Weights of a small GPT-style language model, trained from scratch on English Wikipedia.
Size: width 192, 2 heads of 96, MLP 576 SwiGLU, vocabulary 1024, 11.9M parameters.
Architecture: RMSNorm before each block, rotary positions, untied embeddings.
MLP neurons of a small language model. Each row is named by its layer, matrix (down: output weights) and neuron, and shows model dimensions 48-175. Each number is 500 + 50 x the weight over its row's rms, rounded and kept within 0 to 999. Numbers have three digits each. A neuron's up and down rows have the sign that makes its largest values positive.
A block is one neuron, or neurons of one layer that tend to fire together. After each block is what it responds to, as a language model described it from the Wikipedia text at the highest values.

L20.down76:538534575563450467466406486420473472417465476482533525444489500534478528581501579450484501558412530485593445420536482566521562538453567454462529556472497567498491452583504487503467496399439474546425473554473500623530507503470528530478535494393510534559472594483519379571498454453442617499514448502509534523587598445528500440512459547486436447511460520455562494476512478498469524505466
L20.down89:473508513453550476467467525488471505514507544424485510524560563483478367484503562400583480507586442446521515382511505497511477464483521456551576536426458557413454574543507507491425456556490482433412442502486484548503540471523464562587471529491466410449501517447557507479505497514498533444533523520519462471443473469481406475527502385467602514425539579475461544570579507525436555502430
L20.down510:507576480493487517495459526587553518506493422561555405509435528550598481531489455513421544462491440589443529527511501474441463430556581572428485485452473454463612474511580427487529471562523477469603519559438563441608519544554508470505462552498509523443595538463505501503544486491503434552602469432475550461523497443546466508570558508394411498522456492539518560448446506482646474624549
L20.down551:410447502539518419492511468490354452516440480537534546432457561524537512483537579489564449495439450561544488580553570474525492477408533524551477497425354567481546564498515534560481558429453528518441516455546547528374441512518424572528561490499493458515438560534519516489570453524526459445406484469437559489504431523486416506473465562530368442466535476436498478512474489499610525465475
The word piece right after a word's first single letter, mostly a capital starting a name or word (K-n-ow, G-l-en), plus periods after name initials (J., B.).

L4.down178:492497546587529523516501530515477575508515493568562463491523621511513517505564562548564447567456571473506450509568597492430500455490524448552449502445329507445503500532497477579507524439488513371497489490459492545525526504427526502413481505530539465458486507436451616544412529439509412488463578501570488505474409635490591509541517617449329434543495500441459472471532540533496531519462
Closing parentheses that end a parenthetical note in tables, lists and prose, such as (WA), (split), (1940-1949); also occasionally "up" in the word Support.

L6.down0:528452496567568503528454535527581502502470494490561484436506501618488462479403447514536474457592518558519546423493618408532521422492614442479468401495540521500509467534471435501498503453462474469335446418472548453451493659515531520513442544431576547465450457482472519503541607460524484594422534511506536457513533454506514490500536424488565489465542515517459406461412459453490509524516
L6.down12:492545505529486523484439502454460440463509507582490639580548512538425466494477567556435508523492498466573543539534537477490534437490560449475601532506486493624473528480563547485556504522565467464425529507441505541420504557432552564492552483518511614426487506522513569507483566430597502518504542500474505492476497394475544506606505521476629548538478592526586481524443640487391505548511
L6.down187:564495487642472448467569557520574486588491436505501460462559492545548502470452456453481424423571455502511560481507553458573556480521517544563478433487523559516469508456507419489467477522436541580483409482447567476447497566538513537482454426408577542451505459509536478527486597472468421512406554462493518491526470496538449491492583461434404521496555519531492381512412473487462491568455
L6.down453:511444492603436444514451526482552494535529477521406450447511407426509528445431457423492567402561461573534504482520515463469444445537544490513343347431545491473445470459500449467491488563457547456533501447444539490508504559490541557441415515399559543492620466527515542551568553472536508548451438523463470566460510505544424521539569486468407451511440581537490457461575463472422552552524
Mostly possessives like his, her, their and 's that come before a noun, plus year endings after "20/19" and word pieces like f|inal and f|ive.

L6.down312:421573454498453618514523537445452450555526518463463460461497534503489525472464525576496460653497496478539558520543486422431511476580451459521532485558577485549573535562519454533436503522381468514486473512546489429449454514501559599468526541482483561568450476447419629366428524504537541483461552367504510500465460579473463471535431546409529509507488531441527467454498574485491519532483
L6.down451:476482527562436510467477443491538537565481523506496520463480469497420618458457568448486407540417542472553618546536526487445494631487475443554478528566523484512500474503534407433544408554497408484394495522543548549606507527492428452489451493431477506459519524476554478455438485504440465427492401473433497536535556469488438420527503457479486508590557496481455535498441530555553541523504
L6.down494:496522579468553602478543635427517487571438521488570430490464482443524475500509510452484534396431554571543553432474528394574532492445543446461514529529585566531479463461452504538436514423391441540425514448456617477488530482538535462580533601481516489447427537487463528497413564552609559476483545496556435568526541481469485463498501491529533498508503476490442507435443488470499421416590
L6.down575:402470508527520469490487565460574464514612451495444580488557464518540439512438505450514452408479523464524464511409521556492474457495566466525419466463504512493570480431562438429562463499407438447391445481498497491556506504564531460521544431508644482451554397499536560558481521429437571434467449491478412542502520558520398452463522492491386515561447451487472531488487520431515481552518
Mostly the word "to" after verbs or prepositions (according to, prior to, lost to), also "ome" in home, "olog" in ideology, and blank lines after infobox lists.

L20.down228:521462454530579518394466526436562548513458459471521512471521503517509463384433464494512416579519478401452459394538539465496469506571451464549443534484483453603445439492391444549487478483516506515525572482487473506521515515508486535443622505558487443414447462468523547530441503543531511500463397487568526497507584583461541538465459487440487560498468488399562534538424561413441471508427
L20.down310:519534489468473514579471392571472403453473534489477556463456519552523455492485511485447527472541457511506399490534509526502571550491445541433507440507488507512470578463468511591572481518465456433574562487546458539564517558469524382456587563553482420559556493498546582500551528550537506579444573569481450590530502483628560546459491433526570479467480539393532502555489544462507504434465
L20.down439:504518565463592474450536489484536558546515422525481517469480471493520459479446512490520454534587453389456501539545568472465490514416550451414544513426428421499518505472480470505472465436538632461562643480476471489475536496512427469513560516473527492592459570591487474469452469446506515396481376404456539499399536495541522550503476526529523519546486519406561609501572600463465498477456
L20.down456:545450433478518485593412424515563427538480517490502595519513464525524562558449528461532453479496500449543484530435499456574499515514391463465382449490453541535506476473492554499544460439488510475544567487497490481537405512532432396561510475471451512406539477482501478390504533455448557468468469432551585369515515477497584475513470511463462521510545508374507639526517480468468530467439
The word "to" in any role (infinitive, preposition, start of together/today/too), plus modal word pieces like m-ay, would, can.

L20.down16:464485473624352476510465406525545595496535548526546379468560475478509438529559528458449397552351484499494462450493441667435466585554438449521450438532525530462459546448532476488521482493446477530621524542530553538535555407449528443493497481477453501540549464470532486573491503519460502533503520485510478515404447490481500460493488506564416571434496491556512455500490489540447459543500
L20.down22:507435473474490450577477567554488442487530506489487572495513481485413444473537486444557470487541513459448451556434580472503624501572510637533527478545427443514398447459434557486550445534592452583492474535524574467445414615489471539415498577562547518431517526497504501473471545459462504492430490550521591465623483528466473457525526508439469501441516510482441473417504590506451419518425
L20.down328:511494504451530534563587531526415523595404586453462521428503494604539399518542431457480343508497538640505556450564485531558545529499448558521512552452559385491549445552516515535562522527588430556505492523449612571479559562499486519489453501429531474521503504538529423516525526538522536552497455542503627580465460453519481518415558503457492576445428405508477477538456501528511548493448
L20.down524:462411455646503493543495445600536446498494510485502538509491553580506532606541474464441448459404520473521522417567498475452565490533469587580488520431567494467427503649510578534532472424405474488517460564507539478565449485606514571535510486494480533558574484461570551432507589445508470492599521491520494525570497553524521446517441467438429471489470526458492589495367484526501481557434
Final subword piece that completes a split word, often after a capital letter, such as B+est, H+is, Brit+ish, Macedon+ian.

L20.down1:562465521556530505431543466533464531587505526482531533486578442515578434491535407414393450545457477522517543581517511494499467491525449428429422491466458567481492537526481552503497579409458533495489481521533459430502460602449510417517526408452414519450460449553536529554543471431566422452554528494513499463499528550476545470568546473551434525559462567467468428396460415458436567501414
L20.down4:513521472472490422577462469568546457474446545486468578540423487576505498523506466555541453472543546499459522441451459536506530424525643547525453466569538516518474508546544539493511524556448453438394462451491521542571439599516465604493469462484542520521498609549459497490493472442378426524502533500522417502497498428457556462419420545376463387543566482494468485526442532459522526532601
L20.down6:514429518507451513489519503487439457488491421437535529526500465535486513532469391576506554490495607558550515452448522501496514513401594449484539567503551507509510502547542533590431551592524568475307511513513504461508520496547486445459493496522482495546520503525480538532529489522530437464488481492380468487438416544583536428522509480546390393590612549572447423477487549513480449470418
L20.down556:537582546669443397527461477477467478533490485382527541528500412486503455539524536574486432565545429479519449508468490536474507495438521490408491499568483537485402529507504444392478514451486357412444444539530497537580533425453530550491496490440477482517462385504488548436512530514498498503447433539514539494519522421528471399443582562449461459471561470501361469514426455440484559470506
The pronoun he/she starting a clause after a comma or "that", plus "he" and similar pieces inside words and names (nephew, Matthews, George).

L6.down2:474448484450529534593557522462378454557504536520388527530539547529497530566402556538538542529471524445560454483470464524393535522465543470456518460536476510466476421485651431592417539515449390509500514539496519447546515389566564519499536459588562530436559502527449482381422501481535548472551490491523511504505478486535422516559371531485558467558404518367534497384469506460555457526496
L6.down99:386504456547497491483392563432487524564488403544517489495553400496519547489412579603552415568470414479606503550480504417432570494448489466524554517503479470557461491530391398562485505443493457558499496536530454580539592537511519517455432441526486543412434510565496454470531496371497391507600512464504489501533451551562483429456468527523562422458532469490499495565531551471503483530490
L6.down415:446361495451621593468502621460452528546503485582486465518514575558478430414409436461560503556468543475477434491439514414593533428529563554532435529514552546461531500510426457592477516510469570542577439445553454486535537482497513585513514416545481508494489495484510360510512468489480467492455484447511554527501519538483561536527434555468526496542447492506522416419527458519442496563473
L6.down448:461597488525464555559547489460395499470507459504400539534499526558531616441450505535514528519487413461621436587490449474421465458457504523540534513451511467472509395563594463508461539554552482545495488524531465439594467505527489516508632445521394493514521497567560508421534464413477503554489576447496492495431474486518496441456423509534615562472548474496443423452582427437556592487494
Final word pieces of Wikipedia section headings between == marks, such as Hist-ory, Career statist-ics, Transl-ations; also weaker hits on numbers and cells in tables.

L4.down126:497425453515464542498447476446472459531463546567333506497486452501509608526527565522490522547475530480419462523483559469431495413520523550408543518420563507506445471563418424607536419591384513461683485469546499510419581495546478568475517434462387541514526429519553447390445432485526487418470472567527445504409529489490437490543532554513496442511477559532488577472434476465504531556537
Final word pieces of Wikipedia section headings (Hist-ory, Biograp-hy, Fun-ction), and "was" after a subject in article openings or narratives.

L20.down25:531511560607500491534476520573528486497475557505448522523491569476477536419485428498525455501547471473510543553520630451544474418593459540445494478567530509541532463557467541607548501400468538552613457513517495524415507445598509542512498508528549435527388595403525537431545622613532489487490448439502435487482559596447559542480455535521429537472473530492420452453551524557510528504471
L20.down260:494539546539504550410398531520495467450513507436433500467459507543458412529566423498472421523488550455486500535472444475575617485504494436477481536528553509547494510449433434495510399573506525520641426441479476488511467426504499510546554464552435542514531357475513510480502441474500492501409543500514588585476532515520557470459453529446517589426530496514437556485502483537469497592468
L20.down272:375507505553466460546483433478478585474512391514467478589500601474463443508531519522451529535511487562496483518455559521483535508427457455489530520454470514447592485545525521527484467509485454461451500469603484588482506554489460553489521501479445452502409472407494424606448414491489426540559520558535577445530427515459456488439513522488434455567444554443458515500584512575461416489511
L20.down294:519561465560563574514472508542570483454551519487529536523445542519659548556477514486558488454510483476427535501483544470494485519462362356445504434524507500544459579534512492461534506439458429532527415535413538522492493529514607435528555456576547469601515458389490536592454499521428538530503500474518550453588540567530494471530441432543369485579560477622580545493487569531441527466450
Connective words inside multiword institution, degree or title names (School of, Faculty of, Bachelor of, degree from), plus later pieces of words in section headings.

L6.down130:607570550496401515550586474534532574485520511463623492500442456428489441438496516497510527534480521523476571546469467521473573448534481526526416517510596609437490441506591520525498431474529474413235505550537477417526502544435448462485512517500575498496448514435533526505512619517484527521453485497422485504519555516475470518569543471501529492473491508542471470481436580461576500601516
L6.down371:508435543673505524608471586518533512478560439555574515456558484455485511453460562546499553523428540504502452538481452505404522434486530577452487451477510505445522409425484493415444572384500492487425515506456493485552541427536477553366498443595481493428545463528610435509464479427562425504496550449484510547479485544527477388473467484504504507531452549409388552431528582548499528498499
L6.down543:436533509557537463526432503500501454550570468377542470511477467503462485481514540487513384475538506440526579579479479534384586459466518453527547466517489480457514465504590533544548532462522567543411481488499573480380519399586555507468493537491513492481550439484499525488431480501531481403553474444493546499482495490515591422573483543469425485537575560484452599432432458450558454444455
L6.down571:584511546508567411542552461542418544485460498522556577533452560522605525504496558488454541483543458517396528517488469497487546468509544556545467551519454501514498448501557519559479498526521455537602505489457595479436507462476530579462561448577541551518521588460529563464461501514478539506497569448404446492468479449479587401534492436523651570451610567553417513463513456564583436561497
Fires on the token "he/He" (often at clause start after a comma or period) as a pronoun or a word start (heart, heir, here), plus "has", "she".

L4.down516:584547481502497427480441515506543473506503487505628553432543480504552536470515483480494461463487491496529532539408449453423491525571551488473471472430477482456486406466456434438583519449459450437357456429515419391550535498519506570473409537475534597511519431554527483555442530487485562503506520560513453451603481531541581557524493556490497458531428558591488530539506503409559466588519
Clause-initial subject words after a comma or full stop, such as he, she, who, but, also, plus word-starting fragments he- and ro- (heading, roles, rock).

L4.down164:568483504480588481471518587508599559515475472588705552492437512471557526621491544437458492441498503562466574476384401593475502554518553467492596419494492469559483554418556539427502463432463379474377444517442545494504499584533524474431544515528556463500505405503426479494528527496627413557492487533457523488509509579507495541416493489459480523471479528489478459472483523448497453521526
Opening or middle pieces of words split across tokens, mainly ad- (advisor, administration), -em- (demographics, attempts), -ran- (arranged), -uring in During; occasionally or.

L4.down569:537431559630584412543502505514526484547551492542509536480574492542503442477437446499504395476571484549510572446579585424543577417515574552581453409457535538460528483526539498511547435534466488572453402499454517468495503595531506502494426441446555543493487474458544529509555622481533456564412513456463522508516496467489469487457538459466486478482554527588397447484453495474427522564456
Third-person pronouns her, his, their, him and possessive 's after a preposition or verb, as in with her son, during his time; also 24 in dates or coordinates.

L6.down144:507485535474489525525535534549550538537516474422521469488447480560492543498559508438481564408545471604491497512486553387540482464543532487464537491466535502516590478542484511564571527596539515458349528460466544417534534512558501462497528477462483450476437489536521517517583396523465498493472491505449472546509587565534429548587598509539518589523407512439417434464478538497509572523503
L6.down204:492430532451434451512516435490518549521489453537613498481466514580453524477523542437508587453528511441476557480496471537516496474454514501568503493587605498453589525419435576418534550487477485521257518477391475554541512546506472428448528587517524454565463470522389476520454513489438357553486474553518530493509468570545487520554498517568550475527510546378464517522467574511401472513464
L6.down329:462559535435507511507569510533553501421515438529612490427472570537442437499569493458525403456419512576506491480486528445487491419534516510514522444499492502544504433422488492410544492533436489532209515485420506502617462546505500430513556545534519437463438427540526578474529518522548481465436464586522571421478502486503460511564516429570580489504502527550514465505527526468439505514545
L6.down574:442526632468594505519518548545530574551524454500695468495493514497469483458602474474443524475525506537519610471383501499519416483511528498518505469531499507482550449447489487519481513457479515492254574534385530438476485532499510426505526494482491412404431433523446554523470441482535491461519468575506507498422553519503524531522566511578600535506430510488462479535526537550490510512523
Opening fragment of a common word split into pieces, mostly function words, such as wh(ile/at/y), th(rough/is), ab(out), bec(ame), includ(e).